Weights of a small transformer language model: a variant of Adam for these matrices.
MLP neurons of a small language model. Each row is named by its layer, matrix (gate and up: input weights; down: output weights) and neuron, and shows model dimensions 0-95. Each number is 128 + 24 x the weight over its row's rms, rounded and kept within 0 to 255. Numbers have three digits each. A neuron's up and down rows have the sign that makes its largest values positive.
Before each neuron's rows, "fires after" lists the tokens most often just before its 100 highest values on Wikipedia text that the model never trained on.

fires after: "1", "0", "2", " ", "pen", "4"
L9.gate64:117093102134099152092140103119176147124156156125140138099150155138090153137122168142110121107122124117123160113136144129122110143137134139139157143119159146192143153114113140143153161066142111120104148095103130098095169159129147126153158092115144099128149118154096153148127114097112137122
L9.up64:125151106134166116104111115167112124124130116174133135140099096138110144098119144140139133116106136133074142159115133084115124157112184084137160171163145138107129125153119142115157136095132120123107102146138155084145153092145082126156151107133178118107170168134111133177109111140096148118
L9.down64:103065108118133116151116151081134096101159110059132133163115135122123120130167162134131100178113145102138108097139158172103118133158129149106117122148133089129161166139146112095132122118157142083159119117146133096101164133095142152106103155144161131098105145138116139115144090113134144094

fires after: " |", " –", " —", ";"
L9.gate167:182131145122179144131152128137096127156093133143145140180109119180086155162117181121154122162113132155158117135136104120077117150148120156145140116116165114142123119109088114110126138129141112158102151148112085095136100160138158121113108105135171091117183177121120140130161093136096100169
L9.up167:152140138153113122157131172172126147157137114146125106093103083163090126108109152110109118131134144157135095174113100141145125122115142149145125131083155117122124091112112148132128131102183148161110142129102096153131154130149104149115146143123115103160136111129040157090176126105124138184
L9.down167:093092119105146151147111117107123120153139121088133153121120123098169110140173113121145124135129119082087160059148143137115112100146135123102107105161144122110161157167118115105145159145090089093135181138128140133134126148068156122134091186119123135149125120138186074079134105140163155073

fires after: " |", ";", " ", " −"
L9.gate160:146110158082137132122166154131115165165114131112147089181137119134102157161129180108135136115112112147124140153103122165127142158156151100132151159084127156169139105127066096106128103105140114168092155102159085135096092136109098128165108103155112140139134139118100118120132119130082117098
L9.up160:124120133085108116127142135111148154110136130128149130140112113141107137136166159071127142087132107165118144117157121159121160136148167140130156110096108119147106066100117107114098120140084103169069099114136137163098131115104082107174138152131150100172154093116082141162141145162111092097
L9.down160:104094141104179136146125171115142109096144159135088117116149073154121103158111151154172122124135138088110114114148112129135085146101125143119099122147169101074104135156132141132137135138127169087158145129123149107127135145086155096138124199132142140122143149145126114104094141138150111100

fires after: "\n"
L4.gate570:091145116138162133142141111146114088109123129116144120099108102086156098110101101131155133135152128114120097094097082144172131129118124162135100157103147161168137157103131129109131113158077138148113122122151137106117075185125128165101121134117141155177121132141102099144110131166160131125
L4.up570:133157090163173090149121107125109158075122143100112117097126095107124112121115094163137114138120133107116087091114086167127177149069111166128106164151100140127143123112121113161121155148102102146106095135136152140121132124126109138105146124146135169144139097147146146111093161142137143151
L4.down570:144143101146159083138100126113108155123121165124120130128105141126123109120134107155099109106128107123081085129165103131120166164098148142109121116176136113117157126124121099167135155155096130071140120105137178140135142082137116122139161120135052107142132155107104162150128152084116110138

fires after: "\n"
L4.gate83:134111163122090110125129133175121079138115123128120130111141141134145104140107094154178102172136104152131115163103110174154149137117121140099149117150170132151140148149138158104111115181092155131127133154135125138099151111141092123103123135124119143141176150123152096158078124110138114116
L4.up83:124130145123167125133142077137132163118153148118137084084103115089125098142125133093083149133137131126126122125141081138134133150140112135137088159104086112084118133131104155136136142118112145091119143100117129125116115135150139145189125197122103126137162075127074097092121162134087114121
L4.down83:139140150136130123136125095136066115131149151079145117113124113112097116169126090122121113160156090123134106151101121153114164119120101121119115158128110117089138146139139125109123157152104166133139146131138117125121119097143101126133141108101106139138132120149144114075104143097140103095

fires after: "9", "1", "s", "\n", "8"
L6.gate359:122137166114101137050149087154128123126105145128143130109143153109111143119150094145116110144113094151134131108097107144088106125118119154143144122108126138096112151158100120143168149077122133110140112105136148167105133112161159149147157168119116124124116107132141115113104175122142116141
L6.up359:115084145132118074150133155158155095126145100149177103123108099145160115144118142161180130120126132096157155148168134150136130132128136130144131092133130136116134097149117135093138082102106146115117083100135125110116089105138124145159104178121106089097175126153107157099133145108116137129
L6.down359:142149158165144186115153116119147146147111141121111141134122125107117160096100105094114169104107158142111130123061083108100130135156126123111109125139153165118155166094096108123069147108165170136153144151112100166143140110142132145119168092105128129157112111108102118141130132147148126124

fires after: "9", "8", "\n", "6"
L5.gate380:123138112114102133135105162160123100126143127161099147108168108167118129103127118176147122133122106121118103130094089118149141139116154169087180147152159079171138118133183110126158109092107143143128087115104124111132147133103135146125155142079114073121141146120141099142160161119135156120
L5.up380:083100112113158148147132080141143099104157114126125129114094141078177150105109098107113124135141110074119151127134172122145135112129125077128127117160089151113116165134130172160110119135141145104144181133136103127093128101132111152106089144155129112152159094076107097080066100119140105150
L5.down380:115101126105122145121124082153166108106134133149169138102112118121145142096105092141154128137103111118132143137128129149122147117157148132095195136177109111132107127147159143126112143105126145138171137147136116120047110118140156138118151157096135119155146091075126124104124144136140126099

fires after: " was", " is", " are", " were", " not"
L9.gate490:150111111151117137149121160102155088135131113148097141104117160158126161100130129107111130138101118148114170116156143126105123159153130150173162115116140123159083143124105127126094136118121156134117142165174121143136119111091108144076127159159128129147156118129151096170135126133158159145
L9.up490:155125147130124128094129127144150087116115127129157130119127069143122164108099127124104148170128108121104129112122127097162126154098149188132123139113166135100148135140133126135105126145119128135121136131119138107101148137118141094100101138151167081095126109121171143135117144125115111120
L9.down490:103136120087135144139124162138122163129144144106097135123119148152128092090153156136164110150109161078117146123097118122135128096153134099090109136118122156122128132106137117117134131138117093096149133120120123168117109111111134075143116124110106109103132129146109170114112120167079096120

fires after: ".", ")."
L9.gate164:127122107127110138093162121155129130142150147122186133138093118143153150118101077139150129128152145112137111152080085131136083139119121094192151163103121194148138100132160142119129157098115171127113093157160138140095085123142065167150153128111128106140140126065126106100134142112151083111
L9.up164:144125118143103147102168085169131142149104133120178144121106150154138167114117097155142157136157144126136130170084093129156088143129085132171139150096099168121151089107137153119124143102117147140123077149156130118107096127122097144160166078132095128126123132072119140106125145085153086121
L9.down164:131143114129117129114148107149117112144123147130135138116129138115111137119134094139127155117117123130118121135106146132140148160120108149138111131119111159138113082109113121137144127158157100124124102129128102123122100120098123157115153046135095127115115129119148147137130131075127097130

fires after: "1", " |", "3", "2", "8", "6"
L9.gate552:111138139137121109105152151138177104131127137153132118139121169119159119118106153164093112136106147173144142145082135100167158149138146099156111111115141134136096127092128149129077142157115134083125135146068112101151129137143179150136148100114117150064154139133123152147155126134117131172
L9.up552:157141130120154116102160144155131135131145143126120135080063126175116121129139142158154147129102165165156131160083132084145102172137078154149150166105093163171099138083167125085132161113107194110119121142139125083160114101112147115128132107122120156092142169128136155145162164128119105143
L9.down552:130098129127162087133100157126121100133126174155094105110113149129136102120116136153110108095143145072124137103083120068138133115117121094090095174142147127153134161123126130107130134140126166059105112128094141134146135163117166139128139142139137135126119162127135096119132118160105147121

fires after: "\n", "2", "1"
L5.gate439:103120143159107173103153132180127124128100128174115138066145139106122135132100137175131082116108145143154116207152114133136131141104124157107126144119137156151114145106138127131096152130131125131138126141133112147128131104143146149113151135156126139117113172093106138121129085177109135148
L5.up439:145134124150159138146110134144086122143142132097092115108122099112140108123081125106104156070192145110112124114121117133145092098139144101137121182121101095091151102124134152131176113125114128129120163136141139101127081152111142159144107137111133112163091094104114107127153125107177133146
L5.down439:123159119146146134139118123152120102154125155104124116134172122127142116154074139147101153109154125087098128166166136098159122144151126124104140137109144122113095101148126087132119148081099138111141144134113116120126118160151132158124129139122090120121116118127142083140122132111086130142

fires after: ".", "\n", "0"
L8.gate480:119097160133122147136110128138118114091126146152142178116086120180151106127161099130129068137143131112134128129103112166116119102100111130141160144166096130134163135073087127131116112136105206102113127153157124127127112100086077148096142137100133172141133095114118132139116159128132094137
L8.up480:101120136145164142146111095130151144152122139117165164121087143091119105174143151133112096140150145143087110133140101156168122141111106131137153092087115142119159110102105163156097120146133192102151134114116095120149110089132126139113162125148107182101129098135105121139103132096158106127
L8.down480:151141115110135148090132093150145115145156132104139092102155107155103109145100092125153107115132119137118144100140145133151156159129123167120140101112153167124128100141133090159148144068136129125153104087112101097144121113157151178102151121131129097131110096113092100112136106112117115140

fires after: "0", "9", "1", "2", "4"
L9.gate442:119117157119120131132117139088150126170108127151115111165121092104104122039134122138143140105116117136109133128129144150134094172122115160102164115092112131156147176098162112125131117122090109172142147137097126089106118167113136119124156109128191140102118119108169130100118141127108116161
L9.up442:109114144115139154121114152128066126123102086149130116131151112134127156107140124182121106139077134145131128159115113145099128146148129109099162146131145136162119171180084150170142143109094123164128147114117128122081155128116132130156111116135125110130132138113137085134098128128121151139
L9.down442:131133111145136071149118103129124132111192178115131123137122123114150076162116082130170087146138172111161126116164077117123158172112137100119103120157128138117113113090144177124124137148105120131140119145105153134142125126143128120077110120113114156138102162138070113087133123102159137098

fires after: " ", " m", ".", "9", "1"
L6.gate520:099131125102123124127127163091110118141153155165116159132116151081104119131095138119130119132168163131159120122123116149107119170104192128184121155079172099158151151167121137135102109184138144112144156150136168120137133089098137164139111144141137139136164165135157118127161133140109145153
L6.up520:129127120096114124137107146109137154103078163155150117157140156086090164149114144110123166111125132141136140102180118149107096121117123091179150117105105138131133152170088109163102148141078120131179144149151125113132110140101179161144108108176120131111119121153140132113118105142156169119
L6.down520:154106158113123097100172111114152138078097139129165122160147131157161150134100120118097138157103096095121169133143119108152142094117101115075123128135098145150120118151116099136132176101089145094149124153117101112157113168127135123120129144130138108122148113150145119132114073138146129124

fires after: " the", " a", "1", " The"
L9.gate558:108154120149134159168140148196101111168121175183136102102133129097155138149169151168108109148165110126134097139148144175134156181104121160092106124075149110111141176117162128114125105117160142158095136132121110137121091134136092135119137095154122107123100121101072107140128107123168115147
L9.up558:112140134132151152154135099160111119160115132152113118097125121108197138102171114154098124163166108157107125145111136189136110164114141155117107097126139090137139172145159149084131115102171158168133118117130122165096109101113118109116141115143137095150111106126108152151122101104147113147
L9.down558:094189127151133131073107104089145166071166173107107150146132144163146147139162137142129122150109145110156107117122098137141097117096114121142132148126123122101127129132139091082117153110106105143092146107107131136124141157121154103122140179195146142126113113119143131101088117134097083125

fires after: "\n", "1"
L6.gate209:084135122118126131087153108150065081102136132080096114121115090098135140142085111098126138176178102117137103131141104098117141130106131201130128110171144108120116147103109144078178100136172107143146110183150144131114157121167170131087139129119141141123108112114154111130082152119188122188
L6.up209:126118150146130129120103097181138127146139164111124083077120138110174110130132114154133169127165148132125131117108094128112113158134118095153139133092080164090145122119147156116137100156129136096146166145097169108103141141148121183155113148143094167140111074101118081125145131135084147119
L6.down209:150106114165129181100090088117085137058123105113083108140130132107111114205087130175129135167153091100125112149150095132119141129118143143090138134124150091122116132136150154099149126149147112098125137112180097112127148135141146135138117141175117132118113095123132103133114180103154108128

fires after: " ", "1"
L8.gate37:126141090130139132108091112133099088115115092083108102110126091140153105072117119141105164102126104142120106136106119120154095139076114140160096131126118152162122100120131135075148182126097097067147135079122136134095145135104138100134146126084124117141133145137135099139124145139116120131
L8.up37:162106168105110105142086142107153141122158123146149136152073103092111162139119178097137129096145110178143117143121137122169130157114106107143119108129144122122155112126109169079159136114128137111166079147144143136108149124116143128164156129111113106093098178124095141113150139123191162101
L8.down37:155176132127144158131130165090121095159130141122096158140123149100104137171143083059113073105129116132131135132165154123094109153104104110131153111133127100140106142183098117140135121117165135086135092119144113150112120102162107147146137116132127155167106145121094138121118152127141152100

fires after: "\n"
L5.gate75:111166120154134097123160119145087098133090176139131131097164081112147143129117126135118152092171145108151156124124093177154152166117106147151163145094125125156172133108154104147121164102064148123126129136140123109134109132133149154178151149153106137164094106159114137160168136122135134159
L5.up75:127160123100151148127120112156109138129168163140138135126115127108120141108117094117131160130138113086123095117118115166143141158135125158182110144101157126163135129103080093118122126141095164131070100132158176128098107139150100132123128122088127117192132126189114140162124128095118126103
L5.down75:142139132160101116087150105112123119140089153119166130124161111075104126130149079128100132113134098138125128125144094133103104176116090111142114124115099113146136158137102114138117157108111118088119137143127081143139118111123159126127133121147044114145096091119116128129159178091146126152

fires after: " The", " the", "The"
L9.gate103:070152117087145139121108103156129127122128133145202085065125158072170123124130156139115083125142112101105114164104139149143103124120126124129117139152127157063149144122088162147126108117150147124147152139120122124147137126121119157119109123110131142125109090185129136143176153133110147093
L9.up103:110084116153150174107162095167151115113141134145155135065154130110167141094108110132116086109164166113159128130106117161105128144152140122078091075135140134134145148134136092170166102166153132139128128090118137135149128140120105153150133123096103109102123130155126142147122106118108140146
L9.down103:148122112122089135130170157084183126116131145107149141150132107154087121144130115121149139164124158132142143084174127122190090129087130130154171155126115097176156182115140162100118149135099129135116104140133113108117144176147147157093150141108165133149161142143122126102134144141130083122

fires after: " was", " is", " be", " to", " been", " were"
L9.gate237:139164103149133111149119141095102113128112121165115159105114098130113152127108114138087133145089090133102153140118149127144134115125123178151123119110181123192107131090088153142110125116128178119128151137161118163127152101096105126107175109127142102154101155131178129125066135127157133152
L9.up237:139169143133201085146100085104112085116142128145142183088151156112167135108113147132120116118136070156137117132152118147145144137175144165128114084101165111162136138097161145091158138100143133152097149146101139119154110126147108125135161120122112142126106128129103119136166061113109125146
L9.down237:150090148088137136110140112148129097087125118148136145118131189159163140086082131125118085159124128165182146095127132133164140106140132083143122155087122122088107161121143114145095199128134157111139096136119108085121104133166138146117138147122108148136137124135139111095132096127107138109

fires after: "\n", " is", " ", " as", " to"
L9.gate97:171104131121091140112089145080160084097169114132119122144157135120134099125156083141100132155134091138101127134137137146125160134103145161132141146110153117143096139104168105114130162129126118117085112102096099149127144161137156087114139127169101143112064122143166146136115126155177166143
L9.up97:193148115127157102161093111126106156130138137129082108155086102130117079122108150132131110124110107132120125152116148181071169145130112138117163135125116144146134138120118132102138137127146127111070115131135127139110116142139120111120112085138131107118145142133131142134123147137094137160
L9.down97:066109177100100132093097127157151099106094132136151129111161140159097134147134125098129132111155124153163133129108158132132160106118117117113126150147118157077064156151147132124118146136109133141147097158088136126117165120114123096126101145121097160120158064179108123093100121183172093133

fires after: " ", " |", "0", "1", "|"
L9.gate70:113130106166139138122114154162080136147099132116139126114148131074125114119120119115109128148135114107158129102200128169109099122149145117095181114127081141124128136113078107107142106108127062192122093094109132146118125129146163158142121135148160140114122145133123098128073090141137115114
L9.up70:104108128120102151127101092189104140148109095151137123109122114089099139115131131099112139109144135136101129117128112136114131137101178159145143139092157141125172104122138159087149147148159108178112133145130125152116121117160100151153146129136147099140085139136106063101137122145139167118
L9.down70:150123148150127118141150153109113136104149137122137124107140145124158121136114087157160111160126135113132126137123120114118119109132084147111127150163107116137160168146168133097124132139092166106142142156134146088118134113118170142139095161118092173088097157123156134153088150131132129130

fires after: " ", "9", "8", "7", "0"
L8.gate482:103148149152113161117192123163128118132144123146121105121135124109154147132118066166118129109114112110150150117147135090136138119126079121132080111152120159126122115100118167127168144147169110103125107097194129140102120108119146124073114145135140115147156171145091112141127132150124131137
L8.up482:108098170106121133105166137168102107127122108138149098080159084165153152106168110136105122107118121111084136110163129121152112094145116121134134128140118130111125115104078108153146104111119109162159169157115123151150111133108188102071121150140126121151143144094182130135090160106140152153
L8.down482:140112109108133130148126165112127148121111156120124118154116143171101128168118152110142156157150152112101070089093137146105138128122147146122119135138115104106159175154154096137072142111159129108134120085115126087149169134115108117189127114138112141121165109149111120096152099146111136111

fires after: ".", "\n", "-"
L6.gate525:134130106112129145143120117116113143107127133129138157104135156119140090135089115121086098150103120127105092145107114088166119132100159153137155133127129111139145111155121158120116130127123200105133174180150105128124133140127103202131182139111129160172090104103097152111131125126116135147
L6.up525:128136164141118142140123107162094147125117099120117120098118124122155117108115109137201098134139104075167115129097121159149155138139109153143103142134150114182131127109107178127139118141095090111131121147126154155137094143141105160111142166101142147127195116104136096091100106128079130114
L6.down525:150153130144122143136132138116122154114101161123116143145123137132108061134111118117153102123072124121128115138141149096153110132139164126111168077155118142172132135138112159110128123150133152119122153167151129134134124129152165179104162165115146140108131125090102170133105107098091093120

fires after: "5", "0", "1", "2", "7", "3"
L9.gate100:087139105088119119134150138091117115142112121107106141155098138080122111087116130102138114131135148142140134091136126129066128194105081119160140130101145134139108157120149130133157122100074151128107148128135138139095075136121135154116116142168172120109141123122135110074158134141111118125
L9.up100:152116162134117092129112121150117098098123141104124124154108117106137145130143134172144125155143157095131130119115136131094109132152106108154108106141131117123146120116134103137116128105110139133171129110142168163169111146145124145156103122124111110130169123161146142071159134114149166093
L9.down100:159098095180128115138145157145099127105127135156105138181108100137129162127148194125060116140125106122113116127140081173189133152109136161089120111090155106131137148125137103110149083124162120154189145127150103158130121124156136126162115119129125126112136115150123129088107132130132157117

fires after: "0"
L4.gate232:151128144114120089107145155104111146128123148102162159144127159148129112107118164131122083095166159125098159116156119131116124145149121132139122150134138162133122119128122131121092133095098152149159064177171162164098143140153148138130160175191168136148144083136163118123129112064162142077
L4.up232:115160126152116114099153121124103162157142122098115091119130152123113150119108157146142105101164108114103141104164153088122089122146096102185074126130132135108146060144144138163138071108166096097171137125118132141093150151110115103184114134170140139106151106134128134147147125096159122124
L4.down232:133134097167091134129145086149118139158129114137099075127144112138119122154149101141137156146100103162124109143089142143120128118081166129128138125129120125087158146115136136113139113163156126115125199060100113101123096093111114089126108085080118108119142165124110164100104109186129120182

fires after: ".", " |", ")", ")."
L9.gate133:133146113160110152124140116117094109134110120133167163093109151109143121112114096105148167145130109153133119167096109173119135137140122141162166158091131185113154096093120141105088137143122184160096102143116125091085122110162088168154123091094117106139138119132144149108113133103178109094
L9.up133:154128096152118146121150103134103147142156105126159150111105135120123114162070098135125178147092090130111125160108138138145120127127110163177158164101091176118152102085116155111109114112129146158075105136130102090092127142152093152149143099091140102117142137123131119104105147113157101122
L9.down133:126120132135122156148141108176121124159113130144156130146128109097121159139105110103134148134129143130103129134138112106151120132122113137145143119128133145130137097121119108145126122133108117138113137114139115123121097112117118144111135082102108119135109133138155114135106122084154088138

fires after: ".", " |", ")", ")."
L4.gate243:138130167107104115109114104165117118130097094117167150128097138123156129122141087122178152174157124116141120154075122141148106158121089157164125147098115159164096106104133166155113087142155120172087090094162083131114104151132086148127146123129137139139121139124155102095125124108134079112
L4.up243:098085126136072116139156104135139094103116135142149105098124102124136104157129102092125132128148138124149142143069111157156100159129107121118166154109104164126109086155110163108118093174101141115099124147125159108084156128170100126167134099143115099138175130105137100100141122124112113168
L4.down243:123152136099142145112141098163134122136113120127160159114094120130174117120143091109178176141138147116112152148117120134152098136102104126194143167109102167142116115082145144137102121124130163167084104139154098112123106137101092148153122048124103132183121122126142115104149121120146096113

fires after: " |", "|", "\n", ";"
L6.gate487:088118132101116137134141159098130136120156111171120116145159135093122126140136095068104120115126151161161157078163110124115145152114152104133140098108099130123131149097128146116146180145131120084100098111146110161100107161119117179108101144157150148119150179111147095064101156166148113161
L6.up487:158139143111134152102123143089132166142122113168116116105170145105106124110167093121093116089130151167147146112147156111119148127107143089094151083141074145150161135124157141142139148142171117111139125138139102149132117154154151161093150106123154132094144149136152136078077128121151112199
L6.down487:172152098114129119092141075145152128162100132087137118089152100115181120108157132139124118102130110123125166172107181108134118140140142122094157120138119134124149122131162127132119103129168122128187176123093124123120125139176153158110175116113150131121130071135124165152119130095135095151

fires after: "9", "1", "2", " ", "4"
L4.gate542:123148140126116126117090107151135120131159110132092115095148094154185116160148115140149119146116149105126103173095123098162126138147141098108136088117113110143114117156153132134170145123149119103087184100127119115087133162109102138132113123129113098105150137122148117175107137123130095147
L4.up542:136135162150088116125073122133135141129125078109125148071083092165161135127147130106159110132093080149112138148120116118116122110117114110121123124120144081133126095176134107123139130095153100097089113162144129150117126138136145087163116149191109096141167154125124104179073139110125134090
L4.down542:120102137116150117152128088128129115157123163116137126110102121125069132111123152101149106136121109138119135110125153174144124155091123191149141141151104087117131143116132158127115180099124141166162100142158110151181098153152155139147134122117147155134109158164089110125130127122185171075

fires after: "\n"
L6.gate534:161195144145137095106144130186116095132142140105116097125114142105151153140148121125088151134142097143096144147139097138152119157113121133129159136098102136142139130121134126140139171162057144085130115127175129123093135088127141166131167137150103167119119117120123096137148126114165117136
L6.up534:137076160162168132145104136131098115114139160151119141111144128127156105133113099138132125164167107098112116114101119179147151138130108154151087174176149163159117138120132125118172127118110133149109120174128147146170115100137079145115150146122124133113115102129132076108116119164120106123
L6.down534:141164146124132128108127133137127103145142163113121138131121162113145152145145127122083138130114111134103158145171112103140102148114157124140150117071097140111140144117149119136103144160080151081134152120169120121105151132132143175160144143156100149139137107126133109139159177088148125110

fires after: " ", "9", "ent", " Charles"
L5.gate108:093130097132104137141140119179105077120122125096140114138155107070131133098094160118132149142137117158137133157102132103176111146107098142113130127108095108137138112132149152107146119109173182135113147125103125120124136096124166187158148137115099122162151116087133098153127114132182117157
L5.up108:108113161142117152144103139149147096141095079121126134102135156146125136118155112142077116161099131116182121152100109135145128136114125124121132090159090090181154099170128164134123163140148110132069165123118114188077130150112107105146124140130138145149175147111113157100132140162153133080
L5.down108:129077116103079111110103060142101109152113124105132126118102137136145097181089116092119151105145146168101134159104099160177111088132096137097119191088119158122144113136139129139127128136158130103174147115123127123117125112130159165150139121099172165081096101114130130119128120134160101147

fires after: ".", ")."
L6.gate395:138133132093081102136160125155121088098115072116134130118124175137142092116117100119138127184145145137159141189071092159148118140121115145108151152063134150143110133123126137120097102123126145123091138129150121111082119132142088148155127148143159132159176131117141075083131105121127129120
L6.up395:104120154112088109107137114154115131128120081113170144094130174105144153136143120126112127164142138151142118158077094157157071123114111119153141168091135153111120098122109147135137096110148129141090143118181146121106121135177096179130157135146168148117142141119148107074127103116144099071
L6.down395:089129150124134139141165071141138126126119130123195124127109111123162130132094112126158122167120144126125127113055135130153095114122109124175121203123103175137144082114129145116123112111142122146113124144168130095131104114145098162113162125139133138081141124122151140103144116110184076112

fires after: "–", "\n", "9", " ", " −", " as"
L9.gate507:144193112150118121119082136132109108132144117115114103177100100121116120137113164167114133174144122153139130121149112102119161140146124139127153132106094140158159141126167127128149140159148168129108102150088119122122103091115139138117148088137120208104112140142120132174120106146141124122
L9.up507:175153136139115099182139150100127110140128139135117115145118149107156101128140109131129121148164116175116133123121141127106130132127129145134089135152142162121123101160118151127142137136152163102138182113108164137111117165112147082112107154157137137126085115059106087126141143104113077101
L9.down507:149132102116150137072192136107116128139105094094130126141069138133124131164145123145111094162110124120065127126139104142145082171116117130131159104103093133122105147137142138130101135081153132149150130131070116136146119133146109175177154141109148115089116106151111128142090164078172172128

fires after: "0", "1", "\n"
L4.gate353:118138171102108130116110146107102114126197139121118118179118135134133132135187089146131095142130135106150098130160129105140120146117101122183127129106153148122130130103107149139126143120119118075101114089136131176119145130130149137108099152123120133154123166163143141076128158144092124143
L4.up353:108102169148117100083134109120141107124146112161139138164114155135124145157132136190159121135125113107142143106138178068117094122133134136147126078093136162115133108119143120136118121103118126107153125120163108145118113067137155121119128145140127128110087123144138136089105133131150100120
L4.down353:130140106133157126128146105144140148107080143139145123127097131116122128119109155103136139148127108128127173139101127162122125114143140130081145097134141122113165151111141072104128109116120136139151167158116119064120124158117139096140146110131152148121168068086113113161107092129177147139

fires after: ".", " |", ").", ")"
L8.gate365:125118126103144104125175107161088117129123157120153134105076133137152152129109083094134143171137114099141155128087106167151097132118121138161155171124139165154109122103128155062130128130130181114091095124148136122089106093102080150132147110121110106149127110144132089116130161130148106137
L8.up365:135136147108102144115172102168109136153113138116164159110088129146142161118101079111168152146135116162136140165097097127123129134125126154173157177096125177136097106114093153085105145139137154139093095162163126087087088104134068173140153090138105131133115124140129097117131141107147094133
L8.down365:135133134104106149115162100151126153165138129121163158118124149148138128144101115124156151133123138165139146153129122140132113111123090112158159146118115152144133083129112139129111139102132122186089108128153098066130102138145083131156152029119087122132107119117128138130122124060140081136

fires after: " ", "9", "2", " (", " C", "–"
L9.gate407:142147147161075139114109139151113125107123143105097128110170164105133108154135118147125163153119163084194124130158141140148127133085106112130130145162104111195073140111158091151179093124096096136105170105135158122086163173161123118118153141145126172108091128119162131104087167152129115139
L9.up407:125138123158127133117127152146123124102158125147089098094111165136153081131117089163136138095135099116146102153163154179111145117142117163081185172087109114113087147146150126176154126109162138156129118097109150131170130106105118110135150125144175120135169119156126072173107134116133110154
L9.down407:105132130112110096089117067103144128135121088086140142112115089081110119154086136122068119123128118124109097091079153119155150128103104165144111088129164123126170135109143068160125145133116154155117122154164113161114149152101127133146146149159118112140139141143161139106167138097134144109

fires after: ".", ")", ")."
L4.gate286:136111122089123102110178133144129094114086114129130115105072131161182130130120084091148160174139136085122138154073102143154122148123150111139125173125126161146111119120119131127105104157087145118086098137125142134116137126130089141166130124104150153144156127104176081100153124143100127155
L4.up286:117117130097101133108179109138137121141086124133147137106095137159136155106142079088158160131133160127121141171092123141151120160118124113176147133108126170143127115100112160123114104162100142139105086141127128111127155123140070129181130090106126131137146125111165120116147132097109103177
L4.down286:112136112100125135100149113156145122124127134136159155110124135140121167128146108119155160100121144158120129169121125139130112136134070128176144123086133156143120106087134142126126129120126149145105090128129112103128111123108114120173149012132090128141124128113140148163130124093162085144

fires after: " ", "0", "."
L4.gate293:165132173131155156109103123138105141155141126136117081152109132116126148116075100148135117101152181165179146075121116151153129136074099141126124180120127145156110127126096132143102117125082113147156081183116189118147171175176156147138145135129118139149115084167166123165167099119147135152
L4.up293:110106147145113094095107132174120104159111135148165147146137150128115174128152170131085153122095127149097142134130147137126094128151120113150126121138108103098105163151106151094103075141138116137172161124135140119127153113138167122171103126158127127091103112134155130141121116121159149095
L4.down293:122136100140088102145124114127135127121094143126121148107171096148126125136178127135132144191112081097092105172125112083096125118152147122130129087130108121094139158120153139080166097120190151105124178094126096115132106113085103111087120123145123137117151151111078137120083131130128125081

fires after: " a", " is", " to", " was", " are", "ly"
L9.gate523:104171115123139098159123121127139101131105130135095137105108124161120115112146123150116150128131095112127110140105122138158124153136105186125087149147106115161148146108119166138119143193122212143158106151122141136139141109137098131114150124099095139118100121133129091143121128123153079157
L9.up523:158107138100124117145079091153162130108122093142083161119123144083128161139171181137049103119111081123110137123132165131149123125151134121126165157103139117153148092129114187129148151169144119150115131139149123091126158138126090117192130101113118114107151114127131103162141105106108116137
L9.down523:123126119176126114123138121122120119147149125134099128153122168162116145111153069159134105103135108083120141094167134118126126126143129099148144120149152153115107087103110155105118134161112140118112083110117148170122146137130175137107165129156162181100130110179110140119192127080140165125